{
  "num_hidden_layers": 13,
  "hidden_size": 192,
  "num_attention_heads": 6,
  "num_key_value_heads": 6,
  "head_dim": 32,
  "intermediate_size": 768,
  "vocab_size": 919,
  "hidden_act": "squared_relu",
  "norm": "rmsnorm",
  "norm_place": "pre",
  "norm_eps": 1e-05,
  "positions": "rope",
  "rope_theta": 10000.0,
  "rope_fraction": 1.0,
  "qk_norm": true,
  "attn_scale": 0.294,
  "bias": "none",
  "tie_word_embeddings": false,
  "parallel_block": false,
  "extras": ["capped logits"],
  "init": "uniform",
  "init_std_qkv": 0.0232,
  "init_std_o": 0.0,
  "init_std_up": 0.0232,
  "init_std_down": 0.0,
  "optimizer": "muon_variant",
  "learning_rate": 0.013,
  "beta1": 0.9,
  "weight_decay": 0.014,
  "lr_head": 0.00932,
  "max_grad_norm": 1.0,
  "warmup_steps": 0,
  "schedule": "wsd",
  "decay_fraction": 0.782,
  "decay_shape": "linear",
  "final_lr_fraction": 0.0,
  "batch_tokens": 32768,
  "max_seq_len": 256,
  "doc_mask": true,
  "train_tokens": 173100000,
  "max_steps": 5283,
  "dataset": "wikipedia_en"
}
MLP neurons of a small language model. Each row is named by its layer, matrix (up: input weights) and neuron, and shows model dimensions 0-191. Each number is 500 + 25 x the weight over its row's rms, rounded and kept within 0 to 999. Numbers have three digits each.
After each neuron's rows, "fires on" lists the tokens most often at its 100 highest values on Wikipedia text that the model never trained on. A number after a token or word is its count.

L5.up742:499526492530494504524487518506480494524503504505526519533506504503482494511503515455495491494501473490493469517449485480531524490502511497512491457473533545510507520499490485527514516474504476528506475482487522496502520486481494481502457488490519529457477506487517453489459534500470488472538505487507495505485553466464530456542520453509450483534508506489466543487546462461545503453525505501513509500555522492552497541485534492527485538484489455498494442477502500474532490490465505528494514496514470483482532521521470501550474484472516524514481517476506507471552445530542556499
fires on: "ber" 19, "ember" 13, "ould" 11, "old" 10, "ober" 9, "our" 6

L7.up675:488492520486552565540493490512483517498542479502503472552489499496537469516496498537500508511512450480527511495504559463510451466473502528473462466520465479473465500495497517483516457516480472558480522508506512460502481496524491480484506516529475548495535452480509508486424510493455477496497469491492487482520482522504459493455493498520482526495443526525490471507487515499490532484501464500521534470490492526475500500482487494558488478500489506468487533508544486528467469503513484501537494475499497479512507513517516485517505515507506518485506482502522499475471465551531444463
fires on: " pro" 21, "id" 16, "ure" 10, "ro" 8, "ey" 8

L6.up194:536542499502460537516486486521503437506507492473534516492481531456500471478532524455495476561543512510491503507483529494467515466459497522526487485556471478489451512478496520483491501489503490467522515506512527507475489535511505502519476520530524491499479465508483456467511481470485469505494457522511509482470476466472471521493483543477491484505495495513516496481463492455499482513511508458491491525472461555466509516456510481498524499530509510523500477522513527487505483491458505533522518519485487485523476487455446505495430545491546525478491483510428496478478491511522524506
fires on: "um" 51, "v" 19, "ce" 9, "e" 7, "ch" 6

L5.up624:526485521498488553490468506546468445456479490483475458485483527518479509520504501491496503541487473488506492486511478522494479495503532521499478518501547492548489535506468536531514496548538506515494539465550479524521518466517489515485523481550510498495521532489508475497492518504489461483465461499471517452513463479476478508540481482509486475517518526475492505469524520465477490469453510535537493464504562504492501487486465471508507516523489458473469493472460533477534505475502479495507446489544501480501499479491509488525500494522515482458468511522498447485553550507476502490
fires on: "ly" 15, "er" 14, "st" 11, "est" 10, "ite" 10, "y" 7

L5.up221:520527510490484490496487500522478500514506499526525502503505503479454460487472509483489523478507496471504507536479465477484524494462495507525508495484504523487511511522480518503467487525485452531531513512524511511506512492485480480496480489501522522524562502501497482546464531518535493505543465500531534510450525520494448519475474489481448500509490547555511524520487504543485509520515516522494475476496537562489484505527526493478537544506531546492435525523534545478501434491468511505513496504470538440538529529525526480498485477515498497522511468460522529523519472548513525510
fires on: "k" 46, "art" 20, "ch" 14, "au" 8

L7.up79:541490505487515515517534485512451495489519503452486478536519524492481489552471469534473484504531458533482525515464507455528446454473505517478482492524467521487484498492472456473496487470508513519498485529525524510515506522511509460500541540514519464479500497506500520471475523561491534533489482489481531505468494497474502454535518503513449472466518512514471523512490471488469507531488478484521494491506507493483541471526533488511501489515508515510472543493494498518482490473461510536521534562519538439496494522485553487499532499522525497489510534503463539471480520525529463524
fires on: "id" 26, "on" 18, "r" 11, "ro" 6, " O" 6, "ok" 5

L3.up190:478456511511506504522492501482453502522525526509510495503505487483480497513473528522519476523510490491494514557485502490498500523506456452525570505503490486498459504511547479450489517491510516489502541491525475486448513507471511528512515461490524532524519521522556478519488511515524525508510450510491506505495441504531490491526531461537533493501521551509498509541509493459535538503495528473520507469463498531533519530526483493494436486553470468495493559513472517528517497529519448505522567529478495512515488543507500500528521492491474495498514538530502503463504481477486489516
fires on: "H" 53, " h" 28, " H" 19

L10.up478:480523467512530495538501498523508474507502478480498493518491512528525513453549487511463513467555502477522514463496532443458496482484531518524498521452526529540492479457494507482496451496503530481509526481537486528528491514504529513475514557485501531476495440514468503482468489537532496489535504515499530496490512480496497474527536537507524499503505521514505483514525443543515541506500493505521514498524503514458504498548452498459523457498457547515508479502497501494491494524481499464553504476521484539479484520468501462497485504525467486519515543517513531504480517444499546509
fires on: "an" 14, "in" 13, "ang" 13, "ing" 9, "g" 8, "u" 7

L5.up739:488551482516491484499486508484485510521492453529522521536510512497505453521529480537529514483508444475522501540509516521467502502499529492473465483487502512496542487473471489485477475469534487533490539512494542509460493510520475514469485492523473505486465492506495512497490487543537509529463518520525465462486489471490550525472508468527473519495497517504528506509494511526460493497495520498479517474453506471479500495560502515449532501505513466534493496475474506457446503498496496498497473513525506486471488562537505481527459537467505506561519524521546513494485528472553476558
fires on: "ip" 21, "as" 17, "ag" 14, "ra" 12, "os" 9, "j" 6

L6.up444:526480514527469500515509531499554474477565504484522540499567499486500476430510499531481554513518480593524507516486467469527509483517519467474485506507503504487514491516540529510514538440549479490504485490466486507522521521483523497520510553474488493465504535494510495519471534505515474510516448489515471543490483512462512504509497538505494487528494542487494523493506493472501434489497543479483475485521536501532504539501492480505459498485456518502517487489506502484530480482525500528509485526516523491492507512517491483544491519466493512526532492509548516470484506529512510511
fires on: "l" 24, "v" 21, "m" 11, "ab" 8, "ov" 5

L9.up406:528530466505474513522540531513480510474537491490510498509471493492507500487488529545524494438502475496531519522484466478517487508494494506494470437524490504487460496507528472496482503485471548485495496496515469508486530499520548514505510528451481506508525488526453488480497452530496530480518493496487526478508542556494507507525472500501491488484492562471483475490539499472487509489479522493507508535544505528533483474476462487492499501481483531483486505469454508518520507463465536466496488504506512517437517473444473532515499477439530529491502504499505554478480487537559470539
fires on: "." 56, "l" 23, "-" 9, " |" 4

L7.up735:516515512527515541503520563493475497471486557451485474515496482506479487480520469530486520507490500535517497489471468479567512457509545513466484479487509501520502515528514494487503523505481451492498477493470536507488527494490465530530484505500509496464526469493460439511520561503525468516493487492503490538467522502471547488544502516499490470521477544511440482489505532479497479454515526505461503500521515476511526510512463513498469498525487482511496487489512491440521503501533494546482504480519509471528470491474509527501517493488474492491490503478466534548455452525531549484
fires on: "v" 17, "f" 14, "r" 14, "b" 13, "l" 10, "h" 8

L9.up709:532463479493492535483540468528466456460517490499519478529516555498536465513579545535496525455513496497514499460514468501486491493491496493462508510494487456489489514524493527521490498542491494496508513484524481445528517526516537502523485446548470515464501505490518489500462503475508516497496527530516485504464517517532471494566492520504516493508498488489504537514495486545520494463541516556485457511485517487458485482546499494488472532527518468510488489500485484497482493508488503514502528507492529532541469464531497533491507532547489526500516465476476536490543498543500484517
fires on: "et" 17, "ol" 9, "k" 7, "ing" 7, "om" 7, "ck" 6

L6.up137:512465516503477524490500553505500488457496550487459504515489518503518488494548490496484480502495510481509451515477514545554474464557435486533480454492531495518418541526517497504475479515504501512514494450490465514532510509491506489480532497511512515484505482461456488474494510455476484507457487503475495505481478496484511519493483495492504499498504511515504507466480481456511461475476500476482447481500521520503540508504499542488524500505509535474505541497510533497497492510494552502538496497500509472478479469517494484557500492472488547491496570536525488486504490497476570465
fires on: "v" 53, "av" 13, "ical" 10, "ular" 9, "or" 5

L9.up533:531522551534517499513463518524516493524519478519532475491518507495529504488496538510508464498491496537517484497493541534483464490489521474531523502509505512479499497484526496454490483496538479441519497462477493496510514517511498468504476545503528533473526485472479504481491471463504476537450510491515510519517499479498493460453481495537498487501450495493471469462449458451474531451494482483547470534545490524489491462489470530478527504510509460507504495506555483554509503457473499479472508519462485507490502516528487510514495488476564500445467506520536526459502491486518478492
fires on: "ov" 23, "um" 11, "d" 9, "y" 9

L7.up620:498538472504460541512516467503504506481490546484506483478513495533519498533455487537522479487508501458508523493526478532476485444492493552480473465504477491487502499492477511504504458514524476522537505465481470471497489496504521520538484500494510487526503435487501529469489472455524478488501509501494483517489568517513492486527492494444509483497450481508455541522510490528560501498501496510494510499431486525518552503489513492473531497460466480465521489505490537448519508517538499529483483513541479516537502487475449518505540493532506478482514460520514474508508461510535534502
fires on: "g" 34, "ary" 12, " reg" 10, " ag" 9, "ory" 6, "ate" 5

L3.up9:452500525491490475508473483481509498484496534492506505490515501500510508448484540502483475515482498481504502511482506492496515594523518478472472510528504501481454488500445493505499532518519536526491533482490502463501519523505500485441522482457514472494500498515482543506500482520530483495476529478465514509520503480494507517564480517546513506478484523529474508493447532497468546528544489502468525467478494499488521401502490493481460489507474502496506481492531531503480474430489510478521509547480518530509535501510537497505477513500532487531508485564519496499491528511515524535
fires on: "N" 29, "R" 13, "eral" 12, "L" 8, "O" 7

L7.up664:484470522493481483512522475540488488500487485491514467505551575474447501506450529505503560536500482522486514475496533451578528491508504483535513523463470505516466484517474475490494491539537480456504515467514482490519544517514460519520507502534505504526497454485479464507499502512503500519497544505504538444521502495556465477516521505524486544520492517472487529504500488482520514468486503469533485489513488477473478533511501537501457475516461482483522483467471497474484466506481515520482506492504468504454505558509496488511486526490537494496470495498478475534480468494515531479
fires on: "av" 22, "k" 12, "ord" 12, "d" 11, "ri" 9, "v" 9

L10.up421:483478484531490534477506512499525456530537485526482462570534517513503515424541507526495483454468525522507532502522500520519492458505521532483455517474499455508493496517486543515479483528478482505492506517535521467480508523523476496515513497514495501463499492501501496506547487486509480468480466475455460516491492479518482492520548491499481508557524496537522497523469496507529483559539454528488478548520496480481525492488495459551491466523496508519466487543487511498481510495478471489497494507495507506537505507473507513563490551506526519483538487523489500443525483518490519492
fires on: "e" 14, "ing" 14, "ion" 10, "et" 7, "en" 5, "an" 5

L5.up473:531533512498485503513499506526469481494536484524538486481523509467498523523483541490559470487509494485482497540553505493536528487486551500514494513505531484510513527458560479467466495469526486498549499480483484517489510512449507513495513494529529542514463475479494475487481456473494462504508511515503481464471506540470483500464496479485487449527507528485486527506452471528549536523486488501558482501500484539501508536511480488526449515490507463499517519484497541485495442513469494478451526517559537483474482512518473458493499487510534490484528528528522494479516504515492504491
fires on: "a" 37, "ast" 11, "and" 11, "ab" 7, "i" 6

L6.up468:492475507482514519520494517477503516452467516448515507515499492495503479481477533492504477524446518538475502534517477526482503512511492481492514503488539528471491529533519466461525481514517502486532546527503526458435519513475485514508500478510517515510502516532559457528465501514431517525513429524475520466441513455531526514536492476526482500518486517489482519516532462492508527491522495496526527524455513551528516520486477510502481502496518497508476521496492515517474502503497502489451565537517481500504509514460485512526467515515529498520494490523507484482445530511467537525
fires on: " h" 61, "ri" 16, "h" 8, "ce" 7, "is" 4

L6.up222:515487534515500471523502512517519497507493546513491498478522479529520452502497514507515457521516473513484502489469477514499459526521516474529484480468523532508513528520537472535512489516480507529496514493472519548501501486503498504525511481461523518440528504533486506528517485434500488463516538454481492491504502534470522486498540461475495478482462446544504531510448511473455491514498483465491501522496460495490494488515528502536511496472495520512546468499477465466508486482519501516486532468439511505504443485526502539498476536514552552474481493480524514496498486439479523538
fires on: "C" 33, "A" 12, "B" 12, "L" 9, "P" 7, "R" 6

L5.up708:518487509501481492557483527512456505483469507502512480491494529492497479470544488511534527496475479497486542483564480499498518474548514507502453521474488461506551494550470446438484465513496509469519535521459515487470477522508502515459500466544499528475490475500482487521511502546519490519440548514530493497506441520512507491535486470528486540511493541480504511503533507509482496526479503521493492465491476528520478510481522530481492525526473481512489528531536510499455484514531463542504526487507512489485460507520529484497472523481514485511499502521512506560516479451510471520
fires on: "et" 29, "ip" 23, "o" 19, "'s" 15, "ap" 4, "os" 4

L7.up507:472512508474522525469503511532474533532501510519488505446489524543501516442473536491485484531533494508511453479508480523512473492519505498531482490503510526544535496527542513501488548510543517512555491489483534473521524505535484490571476518488472555494494506505480541508487490460473503468512528510482510504509526507503505513501474468481492513497523502479530542495539464501560508488555515544524468482476465538495504500542493480509507493488469506503501543512516509452510530493486434515506522532496498450460535477465514510500512460494504520494493522520493466507491508488507475549
fires on: "g" 23, " reg" 20, " Eng" 19, "ost" 18, "ort" 5, "ap" 4

L7.up737:511501472525521501499493522462505504512463528490517507509554490492512455468456479538495462486461488534491492526440516537501477479437478525475456502491495492490540469523492472499509478520509532489552514535475485443529508504510549490487476493491531485480512472474516513472465496486518475506476501503511540463519484477458503520499496529447483494490455491474485463515479502513522526449490466532486427506494500505472512558501522510503542535483481477515507484502457495465534467510516462484522494488519520505529496518494501511455494503505501478501542489520515538480499515459486496466
fires on: "c" 20, "g" 13, "3" 12, " a" 9, "/" 7, "ac" 7

L7.up103:572497467512507490501511471478494488463505470499515516498481516517459511511504494504533511512505458498555514527505504520516549508514483495531551458524490471455483519509509487519507532496515544490508442491472497484491523454542470521509496498478436499507467496529533456476493452500487479523522532527507529535455494473474466524551507481482533510501548513483447500504500497471517461491493517507515485513531482481524493508527513459500500529523500493481510462494480494463527506470499482522520490485529549486520510507499488493490460487557439518463458508538509517519499487480483534507
fires on: "/" 32, "–" 18, "." 18, " " 13, "-" 11

L7.up336:492532486510470476486539483471570463496513534504531480490520530493537479515509477504508506526534505500478486510466451516527472493510483497474477522496469488499450473450542522481520494558501504507482466511476495556475469526486483475508481549514473519485523486522490458531493507498500459455505500523465504480470479424487489517459496480493475491489483494501512487550468520459501486494506485455439473502456494519513495509505500515527448545519532497533544487495464524516505488528476527509513517513467520520547500493491537469470485506489494475488519475496494506466501531496502489476
fires on: "all" 25, "e" 14, "ce" 12, "le" 6, "ing" 5, "ge" 5

L10.up582:503508527458469523554504511503491499493499518518497508533524498467531474511526487515498518528537482511492501508492469511485462523512512491515502524507519460551497491496456504518485530544499468463530546471534486527494487455496539452543533451517542506444512508474465482471498500515489485496463486480484548489512536490469533485529451499503529478530468506502522514481466524456484487479503492543538447470523505530470500509514522496542483513511515497482486485535483546484506517451443505533505500508504494472485474515514485462488498469494463476490491538505492454462502487484538520488
fires on: "est" 19, "st" 10, "l" 8, "ast" 8, "ce" 5

L7.up270:459508507500493436485507488523499490483504565547474517510484561491495500507484473484520530471547495490511502516480484511512528455466503478519526492461497490500518472498568508483504499516501503507488494469504508523522510521489503442537492494476491475503513498494511509541496534488527501494501494486508507518537453467496485459500532515478534528567497490500521487534514500497545470515490482477497487477512576518494506492461518464483499551517508522515501479476539472520509468535481540439495503511518520510507474505468521480466426534480484461462505507491468474524530519496522510479
fires on: "ed" 28, "," 27, "ist" 8, "ated" 6, "ing" 6

L3.up113:478511525500533477526453534466494516492489512477491518491517535479517533483525504500491508478489454512468504531498489462506490525500526516473485492487472503483491522496488477496434532484527478504477516463512488458488519546484528481473496472483517492504489470511435459518494476446519483486521520458511501458481502459467514522492520525537521505510479514460463503504439504519485538499448473457541519486491515517485451453545482532517533486511481496506494484530487492543517511505475488543461479518490525528532515517526462510529449517494535523548490489520478517479498486472527491526
fires on: "A" 78, "O" 10, "N" 7

L3.up15:520488470515566524474481509443484495459502506503497509557504506470510475582522516511472517492514521499483488497497519476439523495519516505489494525521522439456449500483495469536498496470505475554505492531510499503492510541507510508498530499478513502496473539520494486492491499487488510488505476554516492505468468488466472465496485478497472487502532487447540523515530494524504490525509490451466451524464485543491480518537502464552496532504542447509483470509518517466528485506524475504502505474477539487506483501493516478513504489502491476521528485545517515464482489455533491497
fires on: "id" 46, "es" 27, "ate" 13, "ates" 4

L5.up3:524527480506482517519489469500483521533493503511496521488464548449483546511516499512510497475451554463497567487465492460492477534466514506566483479500501483516517475498523512506503471508509480500463499500509505526507520573484497502517503524466505496512542455489475495514540526523534487493508514523511458505455468468512492482478470487508509494471511508518509495437531513509513517514510488519491476489532529536481498530530496538459475513498508487469484509496504482510514545479469448465461464490524474498540521486509482493534473507521509470529442533521468496468506478547475476518
fires on: "amp" 51, "e" 20, " be" 11, "ar" 5, "ic" 4, "ew" 4

L3.up392:533498488537508514470500505500502520486533476506563496520488475477484492499482514505522558511508464509437497481512540522460492463441478474517524466524574488455498513489504528533507487534524426519510526495488480504486519540490500543466493500516493485530490506521492468559506464517497518530501469483459506484454476463477495492459476454513513478527475496488529528500484496528489488518529495502492484496522519463473460518499496521474499475528535507518446511535521516517499487464521486479511494470483489433475516523485489535544486511509496506496471479520506501526521526508503493524
fires on: "ch" 40, "er" 18, "en" 16, "au" 10, "ub" 5

L10.up596:492507519512482524519513533501465475502483484495462535489492496516524478509487476464541483505507503513491503526463484514482494500465503503531532471490549476478481471511500519503450490492483517483526465501462457500531500452469506489513477500481537493457498525482488533478514455440479520482522478435507525460473476492479522476487548477465493513491475531479501515510514494472510520490513482515524446528524484488481494507525533534519478506446491532519499510476494510515464510474467474511541499428443488512463517470502514497502473482538498531502539494486468544509485486469485568512
fires on: "C" 29, "c" 15, "A" 5, "ck" 5, "way" 4, "r" 4

L6.up726:509480494460553507528478509482511475541459544503526496476499476515516457529510505497479520501500546500473488515487522548488449468517510507523501484537507492510508470516482485497518508477501490509518512498515450448466501534517468490493534519538552502473472517514462503507456476513456502506492498515526525467479494499516538508515480511471529490506502475502514533535558535540505481513496515467484506512479535540482509532535517485528490512547478504509510444464445525498486535501454534506522539491515551499543511540497503520498488502462534499479529495481528486475510522464554496487
fires on: "id" 48, "ond" 15, "end" 13, "d" 12, "es" 4

L6.up162:513496489487528519455443500494491543479526517484494517545506521482472490491473497508455494469470516531487473501468528488490493472454512485499505466514581500506505472450484481511491472456509510519470463462547457494511455575489483533452508482518453528495493511493487487505515477524458493472495520532533523495468488501484529504520523471563507525510522520484481489494526489475497486530542455518488489461475487471499501527513505485498509490508500479511506490506549507500457508500477464500491534486495479482531487458513465533506516531487536499478510458514468520492531502474520470471
fires on: "on" 42, "id" 18, "ou" 18, "es" 14, "en" 5

L7.up693:508525471534497532484515539500547528512539524507522509512481530454484444474529515522499516528494475509527495497479517525497497444502498523507510522509511499469478527509540520522513505533523497499515519483474531487509457585500500478541486510498467526521518555502470495540513506478478489520502510471494518516497505487460475532501530464522537449502509478503477502472457492477484440498540508446500506551489519517453490534476527510485496541491490512503471478547560486515487449475539489522490530492506517478470518497514506522503488532489461482491503499467493521476542500531509495494
fires on: "ch" 23, "ac" 18, "en" 13, "v" 8, " that" 6, "″" 6

L7.up148:495486448478457478483519509491480505491496433517475475498472507537496511510500510491520463516525514526490521495516476533509531484481516476526511491506524482487489476505525453522469524465470489489509473498526472530477478533505494490493470545493529499499546494557474507493549498495510488446507522487492496465491493561481512483549514442507528504550438485514557488519511528467500500483475523507526509489544486466527508486454460528499510509529489478499513529504510472514532504468520491480506469534511501535472505499452491507489509486520426502502504511496505512464555460534497474488
fires on: "-" 53, "an" 6, " United" 5, "." 4

L10.up702:521511502487532474544517528488522518506534495519501517504467509541482460484523470526477518479553471496532485478501518486474462500523513501532481526486526504519493505449471505513456479510508522485508465489480533478510521523492480508486498505498489497492463503503529506538501497515544439532490508497488517483451523470504462461497524547524520511475523501509470546523538490509498486501483517458550493533488508484431517483502505506522560478514497510530511533538516425496497470514511477503488529526477491528443464479428493508530519481501526479486497521501496530530508497471501536537
fires on: "_" 40, "p" 13, "^" 11, "an" 8, "in" 7, "n" 6

L3.up307:456483483496491471520532492521496536491507533522563542504469533527504458494506527486574513469485472489526499511524498526463501466472494474514472478491494463552514491480485487483513508517529527499487522434521513539521525509540501487475526442517512509481465503462484521464500549480494496500476524518500533500470513470504520452489508499494501509497477470447510518527505491537530546469503499465471497468501527479530519467467481501477493489518494511542528513498512521475512514516476489482485531476515510473520491452459518477462496548487526502474467483520479495512497535545534473500
fires on: "ist" 36, "il" 30, "ed" 21, "al" 13

L3.up512:504521468517485482573526483499514535453509525494477497487529496467500522524558522504488512508512483501458524528518513540489458532440513456507491516492528472524488493475467541490492495502475500498476523448523490505479497532469476495482444500531495504544498510528474504538499480512514467467460484502554500509502511525486519510502497495498499479531500506521507539467520540478523510514525496492567511468483483475528501547531493510472504539494492505493517519485470486481516502458492488471433513464537499515538487475515514453495478491490552524551456491520480505486485475531516507501
fires on: "ad" 20, "i" 20, " be" 14, "ive" 12, "e" 8, "u" 8

L3.up718:483493504497477525534493526499477486508492530525504507475477502511549507498494481494508520539457493492500523492452473488528470460496504464509504502526518481482518470523531507526508454491488502491481525498496491556470510512494469525498479510494554480520479536517496492492493508406540530487506512505530496456483480460491508499492535459524481520466500498462552513500466441447493476508504495516540498527495465491496481519503491515528500533505490474501537520482506480513530523505508496491498475456463529535476506516528433447491468482525467538462513483497483526472518504444486549493
fires on: "A" 52, "C" 44, "c" 4

L7.up532:513515569480502505467495506506518482501525513493455452528464514476447503498474513530515491473518517533526504485462497524535542458511523465526453490514530495460523529524517514547503482521525509499482486524554490494553497477512467504513476508526493466546496456464543499521477506521497468503533568498516487513475524488502490461516533490511507452517493504481507532466531470468543478481527498495477484455501498485518499524526496543505502498520481506468483514510482505498509477515510511556486483513521505511481460482482485496455461491482492487520492478451474435507521480531491489494
fires on: "k" 17, " Count" 15, "r" 13, "v" 12, "av" 10

L6.up134:501503475501497534489501502495492515480517496523482530509508501512483534540463468568497472489529491474528553540523488515504489500479505490505516486537567487542502482443476489555479479498555442495537495464506475487479471514525513528524513511491522541510517473513462485519487467505509462467480499498531512490470488500493525504494483520510525510537476517483508511505481446488542538498475478482482507529501516530512494507481497505529514516478502502446489493537517491502502516452460466453490476527534490477488526508519487465538464504500535515466490554537470537495487467547480487532
fires on: "e" 37, "a" 16, "l" 15, "em" 13, "ess" 6, "i" 4

L6.up356:552492445471480487501510478531488476511521525495488509524516522471452476543516518524520488509516512508503494510532492554495490504466528488523502497486463496498501463475512483493499474558493478475509505481473485535485499456459509511479490517512490507497475543407497546463497555496476473505497491476523487454467512513526472469503521490475485532494475504503495487512462458480507504496532491517498463530463536521488500527506526522541478511495541466513519520481473521467469465479492526454498541488479505551453517504508510485504477499554443507485506515508487475502460495464524500483
fires on: "r" 33, "m" 23, "em" 7, "k" 6, "ar" 6, "c" 6

L5.up723:524519520492491492511487535458525472459466492475481545456505504488495491483515570537456469483521505500455525438483485505459500487468553508489526499505509463449528545504479533524508492475470489489516480471515484441482500469502496491503537475511562519510510516541475517489501486478495541513484491475502526469489468457493510515496551502483487509505468515490515503472474492477528535477522463560465473500462469507464539466494459518503534493488484514489505518498500474480499479483447493495515526482465512488497521467503479517523468517493483529497476475493495512499508473554513506485
fires on: "C" 16, "A" 14, "et" 13, "ed" 11, "ames" 8, "ation" 7

L10.up254:515461466493477479514531534460490459499520471534519530480499489507480473504509493544507509484497457497542516479461485469518545488520473474479510490497487483452492466491455538532460519506532488538507481548478526476511521504473480558522542544565447481513517508457532486513502487494527490517556512505521492501501507507492511498521458482484496496483484504474495489501502507509519506490524483504555478515536546499524468508502505517466487539492462472523494476505537494480533458434488498514515510515512542515521515506502479483533513474471469542517478494545499477478508465522518489470
fires on: "-" 33, " (" 22, "–" 13, "/" 9, " " 9, "c" 5

L7.up345:512534480521487463520436502488478493475513453503522480497504470495466499514507501536518476474489470487467489510510502513466508442493520449536517514527507482523510501476478504432513492508553504502549509545505531511428484484502503495478497479514533523510479472485467512511514462498462470504503482507545435513535537536484509493522458486549489506529485523470496474544503502507486510504506462484504489519489483511525476513501503565453501533522485516518531522534507474485489476487491499537495518493554480513510467463490514481521501515477510529489487486537521493490485539458493500552
fires on: "it" 32, "os" 20, "o" 18, "ul" 7, "a" 7, "ear" 7

L3.up729:519543516522501518504489524509485535498506483514505546473519496489469479486487483501503526491482464533493496518538524503499535501474515521545456507499509498480489537515482504534534522496497503507500459449525480490516482513443487465491482512500526524519469517458488506530478510484489499491481529498493486494453563483497498444533492501504528492513492529468490550470503482530489483498513489494557489490459491444507504491472503517467502484475466478540510461448508471466514498487524483536453497446525462498521475515532515454520525518507515530574475539487484487525563519497519492489
fires on: "ber" 36, "ober" 20, "un" 20, "or" 8, "ar" 6

L7.up0:470489480502516477506532466523513528495471529475543601504512455501484495513507498506473463515509530510481502477495491463473546549454516495469480497542533503494514505491497462534474519513503456473517535506464532511516460521497567503510504489496534500528496501520492468480513523542529471480468506503575507527444491474492501502524483527500502516530511506492496499457457504484490499541479488470467505472442464499505499470490449477482480516472493545500528503509463466480520489486492480521503470502525484511508456496498479491492497505483533471509492485497495544475485516532501509516
fires on: "l" 39, "e" 24, "c" 20, "te" 7, "it" 4

L5.up156:563443499480490485531516511513478491437508501513543491515471480507489502479559504525511496500503496518516497491478478508519510505498479471512530502521496497487490481512476439467482513566539509516492470524489546507539530500519451545532503496521505476497505475515496468551467484486513478504479474513459531571451477469499492491506499475458492538499492517478520464462491518501520452509529473492504499533552529527465486537515483532530501503528532488517488478476497471472507497477525492477506483503474543503508497496518528505501453460479481524496505480506551528502524475519481530493
fires on: "/" 72, " /" 12, "–" 9

L7.up415:461503558522523530518519507508495541501537522446511483495504489502507502463480491501481502506486444498496470446548508543491498508534471505536472520481484519527451488491505527524461509475455515552494501510512504486483505488467472535512489508483461532517540518509526517499487521493467493516490506531463482509517540531497546492506496527500476469501477528507481529476513511525492502514501513489485506495494463550578493513509455523538530486489494521528520535454506502519452532487524491486528519485507488497516489482492503467463482492477529465539482471563512527528549496523484544508
fires on: "p" 34, "i" 18, "ab" 13, "er" 13, "ip" 5

L6.up632:477505521497467489492514528491507512509527541484515444505501514501497482474550474551468522521563530498488476494541503526525513501478524504512498469508512464504474456465566478486532480515505481498500534483498529523510508506483465486500558480534478511489488486455483513515485486472479491515497492526496502498490485464487470527514484540479532532553460504521478478481510529478512444507524474468549453509476509504515477513486479493527494539543501515530565520486516546528522479507521482489510459508509519510509513473497461503485507530491525520505500534555528476489540518448526501511
fires on: "v" 53, "av" 12, "p" 6, "ab" 5, "her" 4, "ous" 4

L6.up681:483445538470510477539535483475449477486468513503495546523466487497482472461461524548542469494517508503488531513485488481518475518493480492496520487487480486513454534514547499446532506476478531477479494495519505484472507493456518513492520489556513507522518522474534461494549505516538498506503491525498479474482465441512436524485474458524552488522510529516488489533514495477518524488480516479522523510507498514515503568542492465497513500496492499506469552490503491496511504537518475502496530549490479506512536495516497485487502517504496479537508546554524486495525479486480530520
fires on: " h" 65, " H" 26, "H" 9

L3.up146:499488475488547483496469517490512493458510542473490472495518512484473475519525497497538510523467530496492478509523489445498475496521496472504491513481504521496529507486517560485505466473507505491446567491495534452461507514485471475554493487509515535494543542512495525483482513459466484502476473534513502454468506495521485496467509446512498505526538499495499576484513483501456453515500491490508499515486548505502508471496525509553485529473472531494539530499479483511493488492507527458515469470477483516466522519463516521512482510522514485489532549524542495481438490491486526486
fires on: "o" 27, "ish" 19, "ond" 18, "y" 7

L10.up284:477509566511525500490539524517470542475502510499489524481526524472479525429520510486504517498493488492510486493505508509506506483530509478558454503455512471467525472502500508514475474484467474562465484476520507502524523487473478522534495510486500472529486498505533466552473486523480516517461506521469512501524543511505514484481486506507539480512511532517466517486511495504521487487481494531529517462511488488530494517549450525451504538556518441519522530507499512509481507535485499517563467515483510519516505508511515500476527498498542521505546503472429480523478476478485521476
fires on: "u" 37, "red" 12, "ap" 12, "p" 7, "ab" 7, "er" 6

L7.up349:532441460504484512502541472504501501506485515500530491472449499492499521497485495476501479496547475512525547491526478531514524481497530498564520468535519499484518491486482502498453503503520492525532501489478493499548525552506497462529473495486512542494500453503474521489479504465532485451524533537519496496494530531460496499536523496502533526494486485532502530527543479470507509508510447482505485498465495471550489500510479455482507527470483495486483512518470525494472501471532455535524495511469450451546551510478487495462519502516473472506515501507464490473553485520536516496
fires on: " reg" 28, "g" 19, "og" 17, "pt" 16, "st" 8, " Eng" 6

L7.up272:506503512497514465484527451484540515546505503493489520537507504493529508537508467531480520513515475529477489454532531508521489488524527491510512516529527532538475476513547504532486468527492447502488508448521494473507521472517533473493471486524527519549505511506459493482493485485553522512508498492514503494461562466499520512507524487503514490516478489439499535536526490492450478525484520527514549492512460446470523500503515517515470513539499477508499495536493544519490507505489503567443532523499515456473505527517492545509492502511506480475487535538493507501461518538514498474
fires on: "cc" 22, " part" 20, " first" 11, "th" 8, " one" 7, "m" 7

L5.up421:452512551521501456533469524508535546499533507447531479495489518523466544517497471471460480483494486507478510498519553523543499489480537523528509473525483508526474499488500530498494560475460497519474443447514520498526512465462460538543490495512505506495517523484512495484517477482507485538508478513466535497491511551509508471554533480526512448502504504527491465511510503473488491519531460529499519475472505492512458506529504504537462487550480493517496512466535503491520471504507526470511516455501530485487486482482517495515509525531501528503558494519506522506495504497537506474
fires on: "on" 44, "ab" 17, "ons" 15, "i" 10, "ent" 8